Part of a small language model's weights: MLP 512 SwiGLU.
MLP neurons of a small language model. Each row is named by its layer, matrix (gate and up: input weights) and neuron, and shows model dimensions 16-143. Each number is 500 + 50 x the weight over its row's rms, rounded and kept within 0 to 999. Numbers have three digits each. A neuron's up and down rows have the sign that makes its largest values positive.
After each neuron's rows, "fires after" lists the tokens most often just before its 100 highest values on Wikipedia text that the model never trained on.

L6.gate173:595562484406507503541528547441547461482476543582449559574444449492391603491532476445542578561421481546411528522415452476518425514519511512515411550534519431509526488526524626418444443546527497530405410476501419521523523357481470478546457553511539520501453475471520551600467467524499482456511489444521405472461488496409461548469600564535483383445444549513550532565478454486500574499508
L6.up173:528459487442395529476526483537538507489482611489511579498511599573443616488603493520471647535448489464467513498432499490581473531433506529540500593603507464512459450530518526376485474448501519497471477459522616534450594490473440507561523487522542528507509458489480563448531447474456477531520463590501470476498398486402507497502482560510596390459447588542550566484423485576418502537421
fires after: " M", " m", " U", " United", "a", "ited"

L7.gate104:501455464534467530488506602478471485408450534525564604502370498446420504519445460517475449443508523485507529527513519552514462360464429538514497531472479352603460562499498621524440451473578431470548497513430447478534466405466507464487474555530526383451515568578555438523466430532493477474532408475531421534464486471482501568489530538430437535483411525506448486491539438431431497561520
L7.up104:475526536413573510592498508602576439498475492413484522510596511461574529478469497474425525511460530531445475481552485535511421486484462606444514517563556500485458512508519589520541485499410536447513544494535416477482615513443518443466391439469589461586510467542507585591468627595476544628503503502533415520403517504450465521516528544502452531517467539426434440475473477478497476403524
fires after: " R", " D", " M", " B", " N", " House"

L6.gate492:515569459440478443563448537466321419450527594468513564556451545558552599495561394502477556496474494506455518546365439495472485530471515461486456533466509356406532512539468543453502500445516389504422451494491453437479530497422473518465500428482463543530492489471497488541507404554475472508500469424568421466515457480571553477449483424489506457444520467542527532456558443450537457443564
L6.up492:488482477529450480524513491478379466552519611512519560569464568598512635438502419437508569462408464535450548544439392574544536552428564482456457527478519454496498499466515472515501617521484476468394510469415467403443506508506427565533482482475446508474492496476541473514460433563574432485520496448465396485502478533522520498468488381493460447431568492531581532453486366487534436451593
fires after: " M", " do", "M", "a"

L6.gate329:480471573486485535589422561611557372500429560481504604514500441450550469448460516526508434429480449517524431522483513506355445462559441573444594493520542510534542528528493519456431505517584452438499596585551489498505532448505469479538479573517471490582576524549556481464423468493509471404516489393471471443550543540376525510492386403491481511505438485528534392541562564402608546515475
L6.up329:506544523499559574590457515609457434485437439469531508500444499465591527456503463650437460431500477502468401562545453454498417489429520547439598469534594498477486550550438530494436436482581416549429532527530524586564448462531454546491534509525477493554512543476515461411454514575490481456532385394491478498530494497452480472473493427465438495465401479550446387485483543486588551478555
fires after: " B", " H", "d", " D"

L6.gate206:538523510512572437550591427515548512534530486599612544588538616498564528505493545440491433504613483450532537473539497513461512353507501518516476513485596506499435554490551505481510528552518473571519547577513528532454467485415467473503431465508482498522611456463505496538451422432478556446474527451522547502553571488501490561476525521490534623558436488456542586554530398442541461581528
L6.up206:567428480595525484437571513491518506491535511522551590554512612474534487573469547541455456486544400417468432414474522460534462362475502477528444504406525491536450498509499542464442474520450464578477518507434512490505472488447511432448450457479482449533512481546454514591456476442512512480549440539571448525431551459483503535474497565481490554458464562514502564577503428555447534520532
fires after: " l", " w", " L", " f", " sh", " comp"

L3.gate358:465525583419566471481483384467459434569439478464432468522543580478480573471440526491486632391518451519471452508444519549509544451542576465459419535508494509555516543500438510454529517531504534514493424490442474584558489589606508563501563540553540437591531491470519464376524503421436513512568555448409484481524474521474502552573463455507480587424511457485551498468396521505433474553477
L3.up358:406510568375518446494477387474452498562462448492448469550531506475484551466469523481549581364544534550425480536461515484535531458506536455416429548473521499566507572487500500483535510552491481531538489482454480566586514577567577544482549557603546423609513475521484461408511485402469517486616551458463449551542457571485475527593480527503516544477501480454517516480458592494437508548506
fires after: " ", ".", ":", ",", "9"

L9.gate413:513587483413496426565475514546453442563532567492546494463553493423552544475505491482566531473412415595615499501502488470619455503555508555505485539537498456596422518509374545490542495477412518536504543433531517524565570487561513427486423416517492489453520466486443517512451531521486482462546489446481472439484557544421453455520521559418525483437464516498478428502448429553588603422471
L9.up413:509515467516446447623449460484432454571535576430516538492542500420530532456501454401556471535480408556530447432508500438589557492534470552509479494489488482523508403478367464502488531506453488603477497421538547568509525533504492406462432432531501458471459444535474453489427527538429527488547576519452544488531551536402522520504438610466562490497373513495402399463434478560532621453521
fires after: " S", " k", " T", "k", " H", " M"

L10.gate163:476501525492490515612520560545560504568443593462482484514528534534586452455413503563487523483524412376538564549532521508432410482479489478453513536537464569457451611493469492516532493448546486500495567463544632589454588540463437486522502460529474588573462619531541579527352450521481408498520520455490525570460474443444552473600534535489513445472532444418487532494502409586554461479510
L10.up163:452423504410451559529499427534644515553505532499474521502542545500575553651445448503543458514497541532537489450598436544432489469513475510589513557387506491448514588566473580458497504482478517537451576521469480593485495454481403553472517586452452494549566482528572472374456460514509482493511505519457529501511562392489467531535455535506557544453565532429442458521471499498513506447468
fires after: " w", " W", "w", " con", " N"

L14.gate432:508495484530503492452548521427525564571426467526559559534457522485497472380300521503437517546518425413512513539508510482514514505512564567559504490519443467501474487495595464522512532418464431417499533498570533535450467603508522441448476490539513525558629555430572531481411489544489372467465543444437489505494493546435492527476451473558484464537534474522523567507491451523514541496452
L14.up432:505568505477590514537491466573526515421473438534558491394457570504479494535464573514483447561517560510405602567548535559519360459464521544575567532569490505397449483500512498545481459410544590459510504458445598569571461480487526403451427518530509553443478542545561576534538399544561394559429465525484528532512558450514516551538573491482572555469463497496482534480552426479509474430494
fires after: " f", " w", "w", "l", " cl", " W"

L6.gate269:476369476523511473639465530551539511539440498386531575598612483391537445515497573512463511432535468549486500530499549498482521470518459473607505435514513559428563515497541509446526484562508531539480587597538512505343490517495522434526472484542458513521453547556489498500464544480507484499478614566452519473473486565465483423518520495456480496498506463486527393433480492479505545464455
L6.up269:519472486643405448532537555440529536496449519548545491580579479507562504492483545504507517404535430528445437439529544547531572557490522448549594508473490578483492526570524509507575580576458433537419488491526443491550476544534507460584480469549556588506503499513555549552479475467462509531490566417471459540523549510469503449469509523449497510534502468506512463427448465565459555489531
fires after: " f", " F", ".", "F"

L8.gate178:454525530498548450449471411451558466484499512505602508506392526534393451526507475391490515505487525483522460465496516540616513484569450495505475579537486527548563464474603587494454523540587445510507476512528512576477535488493510473528498564510451566516511411504516568445591505419397515484511518504490428493527433438521561496512451605544533515503495538479566584615551583513428527516579
L8.up178:484525529482544479450479420473557458471472548491584460563448505514415501525499419453486542447528509455544453513480503484568502465528405502573466562558492453541547448465567569518476508490610431488473490541596488615464538529474450483495493545544339511513529465525535536418530493404402467493462497430546425525538449493503531502423512574475519476500466499555529551561512550524380497479565
fires after: " S", " s", " m", " M", "S", "ru"

L10.gate231:438480354481522545510394486517532592585520424471522492538577578526494456463555541446458450458573517577504498543532526492497429551427568521481565555461392506432533458527448500466448550477465589537537463470535545490473529497538458584436523555517563459496517493519544432492519539482507585492386439473551487486468463637487450558467408494570466521567445520539562527523526626528518544480571
L10.up231:455418467547504501489518428482534442407477493535404549447536539455564450459624668380559550470511443379536516496458505603545527566518487484536593593518503470490477542541489381462583484501516448457511554541456582564531485458508499474589436492480500425527516647448489526598453560496538555519524545455468495504454444469449574491449469543510448414452496481449454521453486491526532439465534
fires after: " e", "R", "N", " met", "we", "re"

L17.gate52:460521479530492418439426507432466434487559542519484540525502451473565523414431440449559431551461448458488523546510467427501567479499497465533535513427560591536486565437514495554476445498450534526541524553552493488567525527521437507444458414544489493462405490484523499535479473538495521640422442413470517454514519471400546542547463564543581455479489530553431472490425523496491517583443
L17.up52:510462567531459448513535613562453487518547415433532549622508441528460471496492559463415450446503451484537421513491517447474589559462495518478423549604525490425550527481425508560462549508563557520515462532472409560449467532552540527572517459536560482447468486508529478537420497466566544561518535441442476513492405446503601433527530518450516549491601525480470482474471504540538459499528
fires after: " |", "-", " S", " USA"

L8.gate40:455450473477541414529488557473467471552490594483622519520469477478491441467516532424499522491495540432574446480514607506524551521529511533532461517484508439544476470474429522455430560539518488481441530478445403469487470530409683477487542514418493454523550385448498563427572546491463401484503487419472499446454492544605620500490496469490485459503519423528589475519559519514521440483545
L8.up40:448525480436583429493569543510487453535500570477548565584535455583532529448525520495529499505556594416508411534504624492504543552516466613508513498439518411541491417429396507447435574507573510478473521516503428531517506487457635433440541472420477416489524420452533568424496551449478446509490469494470465502482434528591578472474458479464447519471508388536589477429542523534531465501553
fires after: " M", " T", " R", "D", " the", "T"

L9.gate254:520457492489548581479480514520468503502444505548465553508407580575566477511552516483556511489573501533519465532525591576534497475472584500541567520517458561533581415479500478515514471476476499431498558437488521454483564574499529522542561501491469598514529470580494529489476500541365382567497545556590511510556487471463512544440413510596525595464525507474399506453556527526609630430527
L9.up254:457478456574544486497526607606478529489488433430540509498466535517451479508471534536529412465586456421488481599554503544522489484596477481520505519549513546469464432461446500500473538470535508500434532461504368589476516522543524501446605541523413536507545462494483465507440477466419462530416555438524476382431495540538518471446479506574482525450523530585481452503502608421496564493490
fires after: "201", "–", "202", " F", "200", " f"

L12.gate250:480492513604376528569558443392463474530445593552443542536584546525590476479473607442541463444492468471538520559605491465434440474434535528490572472480495512485496523481464534428458500528537543476530585515439501469543535500519469498566475491540572510517479501425465527557407496462447460514482583510596502517607479536511462573532570441490513550416525492464529516569453374543449487532424
L12.up250:420447609534532536547504520559401456520465583492608500502569573529580520476484508512397476507527485429499454544484494554542480527500524460473528518454454430397500459382470470457515445536539497475557438499582505560488437447489462458423545484510472485465504592510560533481472424416558512525608548507478527540532481525436491609463494559547558415527454509482575470497506482563583462452489
fires after: " W", " w", "at", "w", " Le"

L10.gate464:612514389467549532492526490528424546479491530493493594455553486491523460550433527586481458516492448465534527497596486515405459544563464508454574507598493451497519483522473482509529408463448504581507566492589534467468466510525563469460544640474549512578421443517496517467398543533490669461486532498474517504454446540437459470510454472465557454487521546502513607604446556563484513390499
L10.up464:528486479358559456545528464515439503461395520557511571454450502513550553487430629488590482543525400446520491509519492520481446551565480505456543449473482494410566453572473464465589542509506478514459527352583533441570447538480494468475492489467530498563502491477516527579540439461469460445509451557463576508478464468365516555439519614491597478454459588548514495488473594542429552498594
fires after: "-", " \"", " (", " G", " W", "{"

L7.gate11:581471480503552621479444488524447544510517449488430454502481480539527456518495570592535421438402511478504541443585560524514457454522514505468471549613485627556409474598465512483514516430475638412483468505587465569630508565480466519523446519498504471520517503457534576545502526471525498528432516485395466475458538510501497470423565528595400551474495521439409603531580584550479475487452
L7.up11:587461557411496555504451600537442533420460504445470477493485529505553506516473505474443487519485405472539502478678572501513521432580458509516466526553494512464523475463444417543530469502438529521520587390592473464586540524502593380538443550507541475480427595500517499500446540557502497535491421463457504544548565584363442546428570525507494506479428525522475512516574414581462600429485
fires after: ".\n\n", "\n\n", ").\n\n"

L4.gate245:604498521477455464541542518481464543505449403504434512528583433525536483512527466561420533544472542484353521527546489513419458467485519506476497542541504464469564449457518530432545516526572515463494477422448490458520526512525490481490395543550547505656573513552548548552426461465537518501544552470463511517506495542467441508497573382528483450532552446537477497410497481468594418578500
L4.up245:543504562403461507557465520479436606465509450528450479523518433516498575548439435566520489454480403527414525481512469451464508465430502530453501530485396521453531483507557540422471504556593453492522481482486574381538573452561517548487391575605518486620542518587569464514461568454423456441552577512470467505471491607467407463510560432573490519549478506470409533426553562469569480592489
fires after: " ", ":", "6", "-"

L8.gate196:521493460390506504576572387524512487458528505519421518520497595471630521472466434609466495515460515549584433465576474475533433465596545524521514559469438454441489428495477461489407562468444571588510529483536487474478549470477582469481475444491520473598492502619468440482506522492485514510542474433559433536487497567539620494526469555637509566446445483434483505598489598553514537540476
L8.up196:529491485565456510553588516497438464433495595532470547520525494536530505513462503498518523479397423535562427449480494442533461533527513479484508574428524435471461502589477540428415390488498481509502518450429514486424460425481568573562463483504383506451491444547424554445535518514468528481522612384522501539542455504544563476471542557523618447428445529481449459541392556473549500546533
fires after: " H", " P", "G", " M", " K", " G"

L6.gate358:546504510560561544523561541462545551396507457581512541433474438473534451483443490382378481500482462458506534565560423520647482482501474475539470549515535558559508494532447458539534462536576552493523469487523459567507590419423471507596468527444570510589489491546470526502503518465522499496508598540483468506492448506442509495536557510514457508406473471463464564476526473448519499498495
L6.up358:552558504598530554522496556498547621515496405534519489421529437519514495476428541448417512475523470514579558488536575534570526499480447415466513508484536514484500475499528478514532448427518504514519473572595524583445601486419445486627485521509522463529486523476611499534481394534507499510528543588474560505511442541484429474478452514534465573447444516479472507463452429462603488532424
fires after: " m", " comp", " p", " f", " M", " F"

L16.gate86:477443462525524528509499522454546489534490534564577547489542525462553519450481473541640481433409557534492558465529630520495673504537519571473381535547538484501417572548522535475465520437536533481554546481462414579434471506565507429505487547508536542479480533504458484626497518547495553473461531376471428521508420547507474504463537451491458495468599551569457416558537450518505478578548
L16.up86:476480474517506509520492591555522477607436485496469565580520481446617475503509413477467469586569516504501482436450515516557529449520507514570452571556559633466546578476429527539495490487547440586467421478537468601511524447538496539457516502434501478455481484409373499474508442423547489569606490495454515456491420504441524554566479544537534517536522449560468524494472465487561503518465
fires after: " w", " sp", " f", " r", " p"

L6.gate408:583369449506480440581551506532595427560499570528558599627570501463472478503478483637493522425556519533506535494435566520421516551536460580565501583433439469447524437477517523442483486499578458562469460442500536492460517505497501405511407573565456482412538478639544460536409378516551459538501527513583486495501587560498527506479465521443465455499449420634495436470468495527519499461520
L6.up408:514532406483484455508555411497599463556562476491561515516548548443544536555468433546484485459532567513585586550432493481550469486442475565562488547430502462547480417623502444493430411435629510439557477537549496575388516552435445547619410448578468447588533504499556463476440452534537468465477525464508513478485493572535505503492480470495484460516549547521535541560462488524566454520555
fires after: " H", " h", " B", " d", "B"

L12.gate375:455551503528495539411480634501557534502559477524428559571532542403536442503551611385464523554536424465502623446605511548427539587512483592487514537494527496532474465475536529472436406524505485484428630439518524433464609524454473485509414540517508509481529571459480510547495536484404553486487483502487501468517503516478380485501423475478536468501543475466457525491459517498562379402465
L12.up375:437555475519466475572494573473531488502400491548490465415545448504519613485438463475518569500434517520403475454534536500553458471542524492540489523544547445465523493387477430507544467550456498441552452477517474555578556473494573510511433473466597530606522511507460475364421429423479550460446575473509578553493471507485477427546485467420512504524449459524492489491518354456429529513458
fires after: " l", " L", " le", "if", " N"

L2.gate233:520469535495475485541432525452488470544529498512588479512499507529504473450512437544573488510555519445594618449511522537482464512502504493483400508601503447501437414491481498597543411485523461415510564486464538555483492418446528448445507491632539534539586511494528534503524502442504440623478521461467390605458501596512530529443499370525505445582465561476489550493511544505526383497578
L2.up233:501540491482460434554417649497581553467516481494620417477493504473589488511556489462525542486466587574452554549459481607435599418521445536527525498531582520571618509549585436485482492430451553513529543466466510452543469483508496566449494586482486520467451535493504529448491564513489522478542479478430556414557443473532448472540540504449537551468458441483497514400556456518394443540463
fires after: " |\n", " f", "a", "|---|---|---|---", " p", " P"

L6.gate372:540472542533550474512593482467476482490463514654532515561453460501591446433514468377441482478473408476478529499486464439505467465476576491529406534543544557584429504505635532526498428435536514495528503518529444447550542471476498497468522528538497522505436514511570481552492489472471545529495480521639475615549491561480472591498532472534410525405456538472474641580520567523500552521482
L6.up372:525499494590429547423574423458536487532521495602526548470556506434488401435523500518579418449491479503534493548410416477539481454451510460505538484546563515536444538581512522487414479535552471554584497522549451489444488505508503452457511471512397606520571448571470490426486585447574474556528450515593546539508460528545452525504544462494433481479526577445537602532426534591414522480556
fires after: " s", " p", " l", " S", " comp"

L14.gate247:489554521521509524417460499476473519529535465606529578596542548567497497488537522503540587539520539425523539510538465519527509604452537503445497522517550519511428559497467535504427465506538522552572544462562519320491525543481548480461476442531526573420546539529496511431458508414512597503475477533470486512521415417565425549430533609429535593547514547477519469495462478601497517515555
L14.up247:466451469518575539468573398548529437480541477523499542597467473529546611472418522569451543537605446506504498518526464555574497531497562548549479531470511499574434529462610461512570489477521538480515490454573511529467477527457480557475541489450618542484544425477439551469469526469507487409524446474602558388511398511510468423566455436545488583453504503508518480527488462556463566486499
fires after: " Lab", " l", " as", " form", " L", " found"

L8.gate338:536495546387526399489570514463603459544506521511528475512537493548521402495525539524515465473520413531442627516509515471547470520572431453530403507429539416596515442477507604443480602489486455620469601540534490503412394553427541482500472554577427515483543479597466475548374400501463509527533459433516506472505524489487385575526465557403496551508503495517548441539504432505483497492500
L8.up338:510488462434532550459447490464431511464471416474538481388578589500520431502467520538648413466512548568560618516453495427463487461516451492528460479481462452497539431549429455458465480495565411555434525495620475503541435487409488563501505551576520471518477453598530459547427477519616585588453399473543510435475483494489460450487532449462509517521534472452466463570482458475563480495542
fires after: " D", " d", " B", " H", " reg", " ch"

L7.gate281:458464481535481515504503527486528494481457469471450475570515503565563497458464506512412495460531517525467486470540410570543441510462511586604439510583571455545442488540512488535508625517486530452500459443501472517440541441534448477590569434502561495565520385601554498522449423468612536454462569459502544489581497556539474483501406445508443499459440444524535461399502410417481521546461
L7.up281:411512543454557422516455533515451533578430439469550434497472494500545405526496590545432497456428480434542483475594491570568533455363498493565538483613588599535485460513459447452564504488526499605549478562478467407515507571457416414573440448506547434497518569554516519513527457430489465570488547544492522528543576590494491574443452479537448479491522507543410546496472501577534437559494
fires after: ".\n\n", "==\n", "==\n\n", "\n\n", " det"

L3.gate169:549497568491566464513502429473439517463506516431407427567538520509484552518427536446541575441476529474523526432446495560540509455555623442476430369438382461475509505454345556543568497529495508408540481462455468479538490550515548494497519448485508461512444453507555450384435471469508570562584513509503485540499580536480473506570478449513488524434493440455572496466454574470530453573468
L3.up169:475530526411543426509516393447436553467502480482528443544561488549559509487474548501602529413506422555478473490457492502564473430508527482468439385505473551520559558578465579533561502532540469400618499459512548469559483531499619528436536480584482397588434546521516430470430508420517536454556537509447412538482520579470520480614494560518490567485523510395440525519522606522509497542512
fires after: " ", ".", ",", "9", ":", "6"

L9.gate235:541457424561485519494447536506526402456544524479458554440509452551566535561672562416498570476413491559519467446571455531543535563486548445465450470462428430489528453535485501494497441533532513553520479447411455489526524489424663516517459551552452435478467429423511492522504418576447509521496492496570526378457539443601523472481549507540557511438491429499516463511474413483525504449531
L9.up235:499611560527499525448564567504449484490480500505637500526524406510461472471548424500474474468491529496532454422533504521517563547471510588502605526481443495562429476535441437554608483400496434555498455444484496540498511359485524490573417373492471571438476405547522525548496505480474604583526440490438517527511495434551553483466506515496492552545596470451487497468454464509486509592567
fires after: " M", " m", " t", " T", "qu", " I"

L9.gate252:473506519464550479561493467571562434512454476447467498518520474481529427445499548547493454439571526467489473557517473591446523543482475520511534506465508615479544454447534355428547470555514558556521504471459392459495468462520496426518526451474450461525454494489523646421429459538468464537449569514449537515588552488564483480438431501437503476429455509658451404456518462445466509480484
L9.up252:470460398463501549495487566494583551479561513477488513497533565513531510513424512525505505447459481425482512507495473523516459522472495488483524494500511577444591531516492394429474440553558502518442519489386401548491495420457553477513472452447459516516550425404522554552546425472446344486543509505460511526554595591602494523464511449429571431482488578471471541426521521500536496431582
fires after: " F", "F", " cont", " do"

L7.gate427:541485494444534458517549529549469461549421485512624500575547472463442504519464433513471507470537534448473488541573503548525496579442509528476490576576469439462528485512515497434448466546494446548420472478545467505452505466483485392458503552474470441492468498580487558553474430480460543598475521445476472513529530571497487540528534430439472424474529470546528355427484493455544406508506
L7.up427:451530479458613463597497491575425514529542483465538453513481431477513495533485490503540490511508526467591526530508551561453495562407427547521521519443486533477551519544475496392421444538482478553475464432555575452451480488519545443498513466448512418516516539561420571459504558405463444533531466528472525481568470575532560437551474574457529473544472490605518461397534502490528447493514
fires after: " f", " F", " C", "F"

L2.gate486:496584512453539572526476466472453596412549414521455452542517476552441394469520528527475432496515419531659541501560491567508472532526437521467486489544525506514573534489536532505554608534503597546539480524537459549415452561635469506493531601510524476495463471484432497510493513559509588459466571430498393514500541504498591500494549476515472516394502507519468532484479514469523487478475
L2.up486:474479529581511439595531615486488467465474592507497481476461499561537528463433510485589499565538530523534522458510515465517533588551509502448480463530528474490474536533545400498507564509463468528402493454535547586475521527514516440601527465448384419405572489575455520437509505502538517543525413531507628576492387466418531477636456547519532470521458512525490532518564578535560547425533
fires after: " (", "I", " \"", "S", "M", "H"

L6.gate232:515429462477531489464497482523515607483437407500498553442600545428501440469478512611478530461499494444532460453506564612554529489430625432459559643549531543487445496472574446506465460508578613511557481500455510466546459493502515531441501546497503473471465464557455548491505426435536453594493485465402514478535542536544396461486530520519464572455487543529470475455516492656488555470516
L6.up232:565437480531450531494527588509475541468473518501407502508514560565469451517494378494388525470435599488514527464534529548520455455442487508585490457524500443553525484456492439575500494525542541467583581450560563510536524535515495523516496429551599516528484566613567457540508421550547546525567486453442475609606446508534459516466458419464506484502427526422520473466481539595407538575523
fires after: ".\n\n", "==\n", "==\n\n", "\n\n", " |\n\n", " ==\n"

L9.gate307:534560471473519497406492532546467441385531514534457575510491595492576510455535457607439519601439508503561531403542583445481530510552555499532512580499479392505501459479550536443477480464536459579529607541443498417528501496448496548503450541608494557508418521560538590484440392508511569500510515422541574507508540445386511576531543480487463445563582535463464562567459486516522474543515
L9.up307:569510421439554525538530473507592404470453480454519506483501477465516570536528511499569471455535471535546488508471643539499505419526512453480426562441452557561497495514486505415564511530394500508495566528500476457504388457393460532393549469490438504496462457518525586488476472406501611593505528485545569507505470396484427516516500496489474542469478552512567471497556415547478397475558
fires after: " b", " B", " Mar", " Ar", "A", " H"

L8.gate56:416418422505544518403479478550506472512464416426436529457538537486546592470593512510464527455491473437504466475578520483507371475378489533548498562445499544488503458543480439525442503494534496466443541504488478576449489488391494500564512448469462522553520415450521452570411390485541485562539490450459439435474532576558426533551482485518388545447449439527425508433472465518525471439547
L8.up56:527447484508391534472477555532452521426418520499473553484506638485460407563432504520504492561408480474452532498462564629484546439570532519499501518569470484478571547536567456447573498484492458456552480539533562548504488480509502476420438447522547431482468612472499408476506605521577495467377484585442511544454582533517440536469487488515546442497465536523516455515503523548403457529419
fires after: ".\n\n", "\n\n", ").\n\n", " F", " f"

L8.gate474:519433528557490516573432468544581622610499498426459473499527502422592535564514544498527532493515459484513503516480525503549487542491571482530493509459509539417551480528536445511488469459426559470479592604469380515464453497510515483506495497519445435569490569487491559523530443448466416566462540518505557482464543486594424480511436533455499498456499535536586568456471537483540447469491
L8.up474:547534489487441567509402534543548509566466470516453476482524406523538494519521577523467581481492551537479520528470471456537448492468494464493514508522531527601553493528452465471418481438485522535492542558482447460449439547439445496488467610502481458492520553412558552531455348511574456519446499452460554442518516446588411488498493511401597361441481537538547423455537508479484507529466
fires after: " a", " f", " b", " s", "ro", " F"

L4.gate51:480488541449510481531529480556459533457490493321444456472477554517595565535508507527541643400448530413481488488462445550534536580469518489509466561469492533583511503477470510536503504517498492524456537414479482517449429541513524524540523469452509451565513470615499462445494414528494464449563476541501440552445431523365450441501422499500486487580496419424579431473441424493521464529537
L4.up51:424455516451507563506473510485459520493470452358409463460495497516491521513486521537525593454442497464549447463496487513527536544475519482449519543501444593604499532508451492502573497504536497535468531413541536527458428483585556515481514491472526477535503521595476440388542410514542420434505492503444467568471521539372473478496395459487520536555518418411578473379448491453477429534518
fires after: " ", ".", "7", ","

L6.gate58:483439439533573451506521467533477570490416415534546520537498491474555435566523581356495496534505463469533525510521512438508507473469466437515462599448472529539516533552558486491496558492527484461523460508484430574531546473484584429449375445491442345501475653524471467400557564434522440451494577623431493490558526494516525547482469506500440503448475523510568560476464502569525473499523
L6.up58:482521499556565456548485516501555510486502421473621461544556585498550475584491510474535444411491548535506592537504506441549572478452505518511464599504397476487497420498569503534426629495507448426490489485582477528501533566504563503529424520507477410620477645487508459538539424515434514476484590581443535460533519462573488503517436517549476474475478521577603425470523526461490499646541
fires after: " f", " p", " w", " y", " s", " ex"

L6.gate444:463432500556569551546523545547497559518458472478515533568537511571551410494577501459495509456428544501406470561524527411403493531537445504507491567552504558466465491491537507520552544548490481469528558537511438494391565518493535399545510583494582554527572493423496459530432470437452526491440542486490480513485456549520470553478517452530472516463468530569501507469435562561606477461522
L6.up444:442515577579551532438482449545385434503513482485504549524521479500538429413541580478473441512501556536495411511487557576514437453488460643515437523546460623493457454497508513481505496547547492539508522522567504490384630606529538532482494522391486514578539447457474460480442533370536477553466558529476480465419541507499524546488512512432413552531500566497409590493415583506498454439472
fires after: " f", " F", "f"

L9.gate346:555617537554434423504531543561506519486479559528419566531414535577487643526503471448498561431460566463504529425561500482476547556420518494418528506549537445484503439544452583465566500492502526507546502508374571555502502462521454471455487514517532595519531523458482473486425445600540623461525380481529548525460497425495469528566525473427530440505495451508583424403452447451554480417494
L9.up346:491495548534440530533542574550442522465515516565460550553566435456535513471567461467517505402501505611494588478633499490464450608426516483435501462469454492493554515478540478506512532449489415530473369454465511501507533475432523463480439534503498589454562558490510445516410504562554483519458392465530492499353500481509475434491398586419525434510419484481463512453459487501604494425539
fires after: " M", "iss", "\n", " T", " S"

L7.gate421:577428449571463436498512558425555492479532483542506454505500455554438599458473484440423569521415499555497514492435526505556485471485490441590514566512548471514580422447486586390451562483456480562390540552493467560458492500381543496561523504481439457463505530487574468533440520522541527504520493369471517527378538582588545585465492479513478508417598527509558584572515391495536519481465
L7.up421:504453558519543474567491489465434537524550392438514407545561515499479568450496447479561488512470465529437507546416417548564438512520504492543439533437513501576559440525425533404467492563490407534450504603547469491494513578407552538460526558492446421462495509570478570549506572536552502564515516391470455506387504495559611531496532431537432425458612479505545559546571371493534490490567
fires after: " M", " m", "M", "as"

L9.gate400:566499510425511473578483489596447496403440535513492578487565488505573454514483478500524481412455489532527573376551548438472521528472588483569496505520454547471492424482504450522444399532505469525547603509550550576575451506495542541396496478574552520459417590570561490516469517569500539493520504530488448527517534431423483496495402600441538545477530462422520465624525521615444489511468
L9.up400:478595529493560558482476472490477496380449453546458526525516491473558452460513519534486473426532443430481555460615549497612440432610427458519530490503473548477565422525515464547494381565534448427613512497518465480573386421486556586496440525498446468499476497492550536518463591517508513420500547484496509501436490463415483469501542527448479591471539520484436547586523520477496498501452
fires after: "\n", " G", ")", " P", " E"

L19.gate462:525455466523548531558399558417578575531576434490424559552414609566455530505376543478443536449488453537496509528478489470498469521548515557549446588395517538419453476450576484484498435479600523502486493524485516440482495402495521394530431502485597590466494553454459372520497434477472476488544453494413561500531501512460567566568534477534513436510492535528514485477486485465483444522498
L19.up462:564487409435439555531480530505549460506535413472468527498511584491503401494361632521475472507503435401542489463479542470516443471469446478517569494540533453379517448464500524517562433419569480537573439388484419492465494396530458485520455430461509592454488481571561443499503433489466524552492545496486502592504521474462455511462577448389549514580573548468556470493481554528592530568529
fires after: " |", ",", "-", ":"